config.toml
num_key_value_heads = 6
head_dim = 32
vocab_size = 5486
positions = "rope"
qk_norm = false
parallel_block = false
extras = ["capped logits"]
lr_head = 0.0089
decay_shape = "linear"
dataset = "wikipedia_en"
MLP neurons of a small language model. Each row is named by its layer, matrix (up: input weights) and neuron, and shows model dimensions 32-287. Each number is 500 + 40 x the weight over its row's rms, rounded and kept within 0 to 999. Numbers have three digits each.
After each neuron's rows, "fires on" lists the tokens most often at its 100 highest values on Wikipedia text that the model never trained on; "fires in" lists the words (lower case) most often at its 100 highest values on Wikipedia text that the model never trained on. A number after a token or word is its count.

L11.up68:505535499505536473479439540497402432525439434494522490443460478549546463519507501522514544427479494439489509486509511479506488474489462477452442497525435526529501587547490517607518472551465519510455512422471526491556394429569476403478566507523596515456496453530431528486528449446505488524542505554517430499455519440512498558457566461544519474456438489461468467456513550528500505530518517496479509527491509481508460534555435465420492481467440507388558529462509510597500460509500479495526469479570474444517502488484468529493455473440456490539522504501515571494533495494477479419493507526497482573454510521513480466500478391520544476558481487566447504459473461482499505454544529522494438497481560468488468491478490450473550484556483527448504458532487565529505485517488501
fires on: " at" 37, " of" 21, " in" 13, " from" 9, " to" 6, " on" 4
fires in: "at" 36, "of" 21, "in" 12, "from" 9, "to" 5, "on" 4

L7.up827:475509531533511552499522444477493506551555504428488505586445477538491462405456528528522544472525520569466445520499469488577465534491514456547512516500461415579469481474496407553479471502464506520474497460509521530534494494433475444460516498537563488486522509490532409585514609464525492557513479487482497496549483475463450543590515563518448532519501445529453512490486465488453426541532602467557498460535554615520557555517462465493414471414449507504505514493484538587482554521527402510516512495496462456438472588466502480467515571491497517550515492406516514454423515524554417464459538540481499534524538469540549491554475462503431504561498502520487531579464488491526513497537506549502462508495514443448537500522435518476526512498449469601458583439532462561473521512557535
fires on: " at" 22, "enc" 15, " of" 6, " in" 5, " Tokyo" 5, " district" 4
fires in: "at" 23, "ferencváros" 14, "district" 7, "of" 6, "in" 5, "tokyo" 5

L11.up628:573457499537474534504458495453494526517479515446542479493405415438459538561370513545431539526481552485508500514490504591520545505458549456488555524501505521517504495465495468549527532516547466479537520542465455505565512458508526536436509513410460494482448468496430590516508520524433465495511431636555492481525525433470460506489518528457395546424456554524539486479509514560439460540446504561528516450539440470462502506442460576472446543485456479474572527521510483495505472560516456467534516423504486510501588449545500511498488419472483483529463484515528424501528391501494476446591449450456472494461416524530529483533510431491473480567500507459600502519501508522510531554481457475465449479525489524501510532443470500541516510478471426492455466512518528487493514489594510
fires on: " of" 35, " was" 7, " for" 7, " is" 4
fires in: "of" 35, "was" 7, "for" 7, "is" 4

L7.up993:558547487497513531577479510504493482473533495466510511565512461470503495528512577494487421517458508477463505508458478514514520460525541413545401561548566452479541450494482511491473505528513477480429586499514464463505522500497499498524570500551512482495389516527470472491563501552463524532507520460541505564457587482513521458445487528470559541504555507526553479473482497504521444548503521573531502476510499428489521545505523533524529548528505451498556549505545585520489560481522585476479501493491455571495470459507483480445502508446501516560529507465518529475532465530481426512567556541552514586473492487506507378559536418536556508545504505535593415517565510515574536509473522554534412515440548507483512497490491527415510496479539439537526492505521479499556464422521413
fires on: " with" 26, " of" 9, " from" 9, " to" 9, " on" 8, " through" 7
fires in: "with" 26, "from" 11, "of" 9, "on" 9, "through" 9, "to" 9

L7.up1201:426548537498430535519422478537523486525467527455495458518535548499467509538503482522510521491414425452493458504442505511521470469505517507530507487521488577508486466456450545463577487503455428512547540557521471574513534508467509492493479528497470529519549538450432436456467543419517556480407510513457462437473490509536541514408524532519405438473549462499463500522603520422548506506459519477377500549560541530501449538465537458530553550541596504505503452505491512559406465492486536475514536447543487473465497475526547553527519599488495459467478459486554521454443524608530567431562474533546501462486500480503497477431530493474532496512518407456544526547553492478475483489476448529486552525481406472454493485545484574475508469472442519518464464524432493475486574485525526
fires on: " he" 65, "He" 10, "gr" 7, " He" 7
fires in: "he" 65

L7.up1500:453434519466511469473547454526532486478463461497484508523469429504548482476412442452426494541497526483512491506522575502499492450472518538482503533471494502509565474548530479529524467483475489487542564495569496530513489493522453495534498575469508502481482489582484483560518516510538513486559498494533545476537510420583513538500411536508572527546502545445454578527531515579491502431497485495490518483505503395470548540532469500461515524452528464502483588447415502468485505453458488469528525498605435540470463519568478555519549588459474476442427439483511558548585529493466495451486487496507516505407483413507544502461526514468527510537513475510454570531616523491537439506522526491494560489456579525548476426496533476513561477560479532497518487557519545558532554440544505
fires on: " of" 33, " with" 12, " by" 7, " on" 7, " have" 6, " under" 4
fires in: "of" 33, "with" 13, "by" 7, "on" 7, "have" 6

L5.up576:472555518478481472487446419439498484441443489499463473534514575537535480507494456490461491542534544453434587453508520525513531469550514460499557496510553548350469489471495516511484516575475506495436466539464483532477556491539462434472453516509530442435520489474514563446516490505543490503554550405488477456527499464480481516472441462575463495610444419515539559541536511491452480502488446582472516524514470472473481551478554536515475525515438539512584475527485501498465493474529481480592433462549545469472488518566511515545530483611532626511483512460421466490533587529440508518519474481549484502504466533502533540461552420518448520509513482543532455438549548480554492460490518491514485524489371477486516512422492500508540522562509524530474471506453488441503543554483555
fires on: " to" 22, " than" 13, " with" 10, " as" 7, "like" 5, " of" 5
fires in: "to" 21, "than" 13, "with" 10, "as" 7, "of" 5

L12.up1279:483504429562445474503506484461499465542482455520525441528451472438454496439522587468527570509563538578477483520538512493543431531561504565567458517480438509549501525524510478537548528511548471532540548458554466539534497581464505479507454512548535478510497486532522510501475473486476418559528531443479524493478546502547434463506518500503483514496542523434530495400497516484511529523538553530558477532573524396493531551501563562515510515419491475439496581483486538520438535492509526504553454591467497551478513558557564476511468498511461484428489508513551511493524494463512479546390540481475538480490498448527523473523482506529571500509503492484536446516511587495533519523571509576525530546572589488578481474497484519473488452551494505503477545516618515509510501526451530
fires on: " of" 22, " with" 19, " have" 6, " had" 6, " his" 5
fires in: "of" 22, "with" 19, "have" 6, "had" 6, "his" 5

L11.up866:437417538494487407495512572528478495398460467502501528512461493542446494485403519512507521465403485567428509558513473521481515494509513463495539478494452440463480484465524466521361471481441486504510512476523588435440538457520507488486533587486577492451491431545483476498524475479490456468574425436489481468446505569571460490508492504499465460498453511466457530523450469508465547492450503476460507475474473494507474504516526476491395520530454514460471506520458512542495494429502506518461502456476475552522492566491536491460431527477513564482453451460572563498539505499535484513520517563518470440473436512523498526511516468509539461460459530580471515582493515481498479514542553501506489498518511491471540470492477520555480508542512568586453475484441519466483494490498477
fires on: " was" 20, " been" 11, " be" 6, " are" 5, " also" 5, " were" 5
fires in: "was" 20, "been" 11, "be" 6, "are" 5, "also" 5, "were" 5

L7.up965:418487515446496472541463513416437553470379501458440552460457539471495533445466518401561567532546502493501496499437546483496501551488510505504587535508506526529480447471531368512470476455454456490458527520502507472575515515547534526483489550496481445474489500533542428478538524507505573508568514534429517549579543485508601485536541508545516490434448412427581501578526533502420467484497504507513498496546439505477473431424502451536476511492433516446550525478469503492499479506519544517484503436484471613568503442534542476513531557554469463489530478549493492501525514502494530489447460524557469467494503509460465468528469489534538483477551518511434551556557576475520527528500485466516478589517562438494559451533521549485456533538550534496558447505493547498453500494478532
fires on: " was" 29, "m" 25, "am" 6
fires in: "was" 29, "hamel" 6, "m" 6, "be" 5, "been" 5, "became" 5

L5.up864:500505454477523454519500473476472474451507477437474488434508506528472488447523539530515494454522442484497498438484513488481483512505536444549441544428436465533514508519539531524477544514474553428528438500514500532497557503507561464493460548543510518485523464503508469436552476516557501538524457473437542429497447505505533461540551536499473496526445526442467548472523513530417461525501510518503526529499525503444489461494616422477463522514472538469456520544573484532451585478459556476558414524460444444489513525464482480556513514537471588497468468562535551461516551527486544530497513544557477481496577481437478448528444478562483491458453578489485494506377588503490528405503523551462514547520504437512461495531428503482508455414530490516447496515501472478568478466490517
fires on: " of" 57, " for" 14, "ed" 4, "ing" 4
fires in: "of" 57, "for" 13

L7.up1444:485495503482465512488459461542463522478543502489571459501530492496533543478559502508521499456450469512462477560537519480506425507574488480521574548475509472526558498434546527435553462458495500507465528451532585480573543501500562497512520497501480537454503482470483406442434455517482539505551514558466590484465572505445488517482407515491425520448529540484461477523441551526488481557535368521476411498519547466441615588513459508525525537525464500499557486550419467521496469497555431500519481521498492505486513487538484471547483452472515454488506476528476553463490444554473542444603454557479451411587462556551528481518496446413517470514537564494606504511411492504572506497506525447557512473519472529469531552489537488546467515566486530469551553502471437556459526455519551
fires on: " is" 31, " was" 27, " were" 7, " are" 6, " came" 5, " be" 4
fires in: "is" 31, "was" 28, "were" 7, "are" 6, "came" 5, "be" 4

L7.up921:540479444509553501478457461491437490461462515478490487394512499538488510472553488484469573581492445485466550495487491501526482489458474568542513565463460498504580513560519449494460528501544481484488430504481516520469470505528569490501525505527560539500537532481529483446503530507532482482486512371506538502466450499509564512482548535536557519482474522469501419454492483527507473486499588565448470450483483507533498540477667507446499515493491477498491513568474564527489515474511490502475479443535406538467556456530537476538465541497505558442511464425465599421483579462499553500485472514558508468559477511544486520516563559480483495509518491562465521509530478521441499463493508641465502475541476482510547487525485520512514483468530560480447508521447526481500412517519537
fires on: " with" 30, " for" 15, " left" 13, "it" 4, " from" 4
fires in: "with" 30, "for" 15, "left" 13, "joined" 4, "from" 4

L7.up803:393517553488573510582526495446475468536476452505433528538519470498551460465438459500528478443505492552484517452522510540546452489512518518507546515528492462484525491420431508499511491525481499544523411484491523502434556424459524494477540497525475502474543518555527554546439510468517420533607416482535483494505472557516442538529502494437506555534575509471446534516542471512434521475439496557474540470464482518424615453509496538491457510477541443537558488423481507447568490403506438472478438520536517532430473523495525449488509448489496513576504460477467549536483518530537488471468447505566455505552444563454529617489479441474534525495536489430513497448467531514555464534480438506552484561474529509510473558485542573564501501459527526468437506572556463545584476547580523
fires on: " to" 18, " be" 17, " have" 13, " as" 12, "ly" 9, "ely" 7
fires in: "to" 18, "be" 17, "have" 13, "as" 12, "likely" 6, "actually" 5

L7.up362:442442397460497481504545509477532537549453435520541522507531464476514419479422573513532428490502470531521484411444564448519509460498424434544457494489543557454457529488521523525536531504494554469510479525512442530456487563446468495550478545558489532514450579520475437540491428528530471516505431485488508457501544531486485487523494515519469558583464516408489538414542493527531501533515477492515546509485527440477479462455438543496520600491471505496540475554549588525450576443550442502515492472463522538396485480516584456471452491450473483437546525476497450510564471406474524476575504477497495498538502472584435515543467451504556487485463471514495480507552451561481430451540523561440519498457516530503523526491463567469461516452544482505493542507494487493578497476483485
fires on: " with" 16, " in" 14, " used" 12, " using" 9, " of" 7
fires in: "with" 16, "in" 14, "used" 12, "using" 11, "of" 7, "on" 5

L7.up1447:466493509458514498591489514485429526512466448544450496544454538573446513593547515555552477489563405470401462459525462526491482416466547480460458509479483489574479482468521525508441517552529438490521495436504507508538525494397534486519460508503510489513496492446449481472532509550509534528414533465468585473463545486448500506526503526449499453460488484469483530537547464441493483467550532510470534528580482454406526524474570512476526480506600444522501448500565454489501524490492436516522428554579493532430444504523516526576476436513520480439527436526501500474491450519489422521555547560517519521524481568498563567504560447536514501489499449559525477498491500490438441516567528481522543525462483602527491417562477543478440485479500448504473580511455525545505529466482535
fires on: " He" 35, " he" 31, "He" 10, "he" 9, "ip" 4
fires in: "he" 65, "scheme" 5

L11.up1403:544455410427477509465483525520530422465463558458571478430515381489484549447509438536461530477528602542534561509441498472510485503478499522551541538507509464482498524496430544511500548501438547481392541488503546465444539516527502468485533519501510508486481519447506527486503446447492493483583460530482500500553462418565462508526572433426479551471494472457546445415507541528494466541514446526496511523505549546460480467503463472422514501522411555536515458459458459498471507463574464545467481521461503542489449526542435523475513544458502461496480460508485566485515463577443483575524544475514547485513433533445526543469479508469562501458484498559526515541511494474442499552526479530577444421482495450470527466463416465462503467548524539526490538519531537472543487524472540
fires on: " to" 30, " from" 21, " in" 19, "s" 6
fires in: "to" 29, "from" 23, "in" 19

L7.up508:520468415431540449518532474507441454530539532541476523517510484485512472540497493511477521560497451549573530437503541498500437490483533514482504497569528535535508506525546523517429444482546465498511483504511564516496447569524514497495480546507597510517536487521507500570504502449536501473484501459523547510564430489565500476545469482506518528547500532420496560496505502509511459507459500449516524468471600459480549454523419471477448564575461501392516564457489455552448483406533478444484510419486538507454499561426510496483467543458500503500503520460487469474504533490488478506513531545502464477450484506474506462448520526439448521509416419569450489516554493489569498546552538522495540470536531468487443483460485498463521508550538496448483509520478614579571527467474470
fires on: " from" 31, " of" 13, "e" 8, " having" 5, "ash" 5
fires in: "from" 31, "of" 13, "having" 5, "kanyashree" 5, "election" 4, "in" 4

L11.up645:450537516565467559537501479508546420536481482480563441548522442593557493389509497510531532514537539498458512492475497478541530551466526516495557436447456452452488476589502529498478503485471483479445457455503562518533525511462497484412521531514478450497511502499519502461490522515538535440539476526455524514491526459496486511453515537489462539458525554543556511528485434566518496530493430504518519478471529480501532467535541468503482568495523473433492437505485558517503521411505482537490544447556421429493420501507454444540550510415431543529498452544474504488493480495562450468487512528531534503523483528448549478427489427496526480484541497493454477552490484473519620470481522443511486468481512515455504426494480559474582489482474563456518554497486519520496447502456527
fires on: " to" 42, " in" 28, " outside" 5, " of" 5, " south" 4
fires in: "to" 41, "in" 27, "outside" 5, "of" 5, "south" 4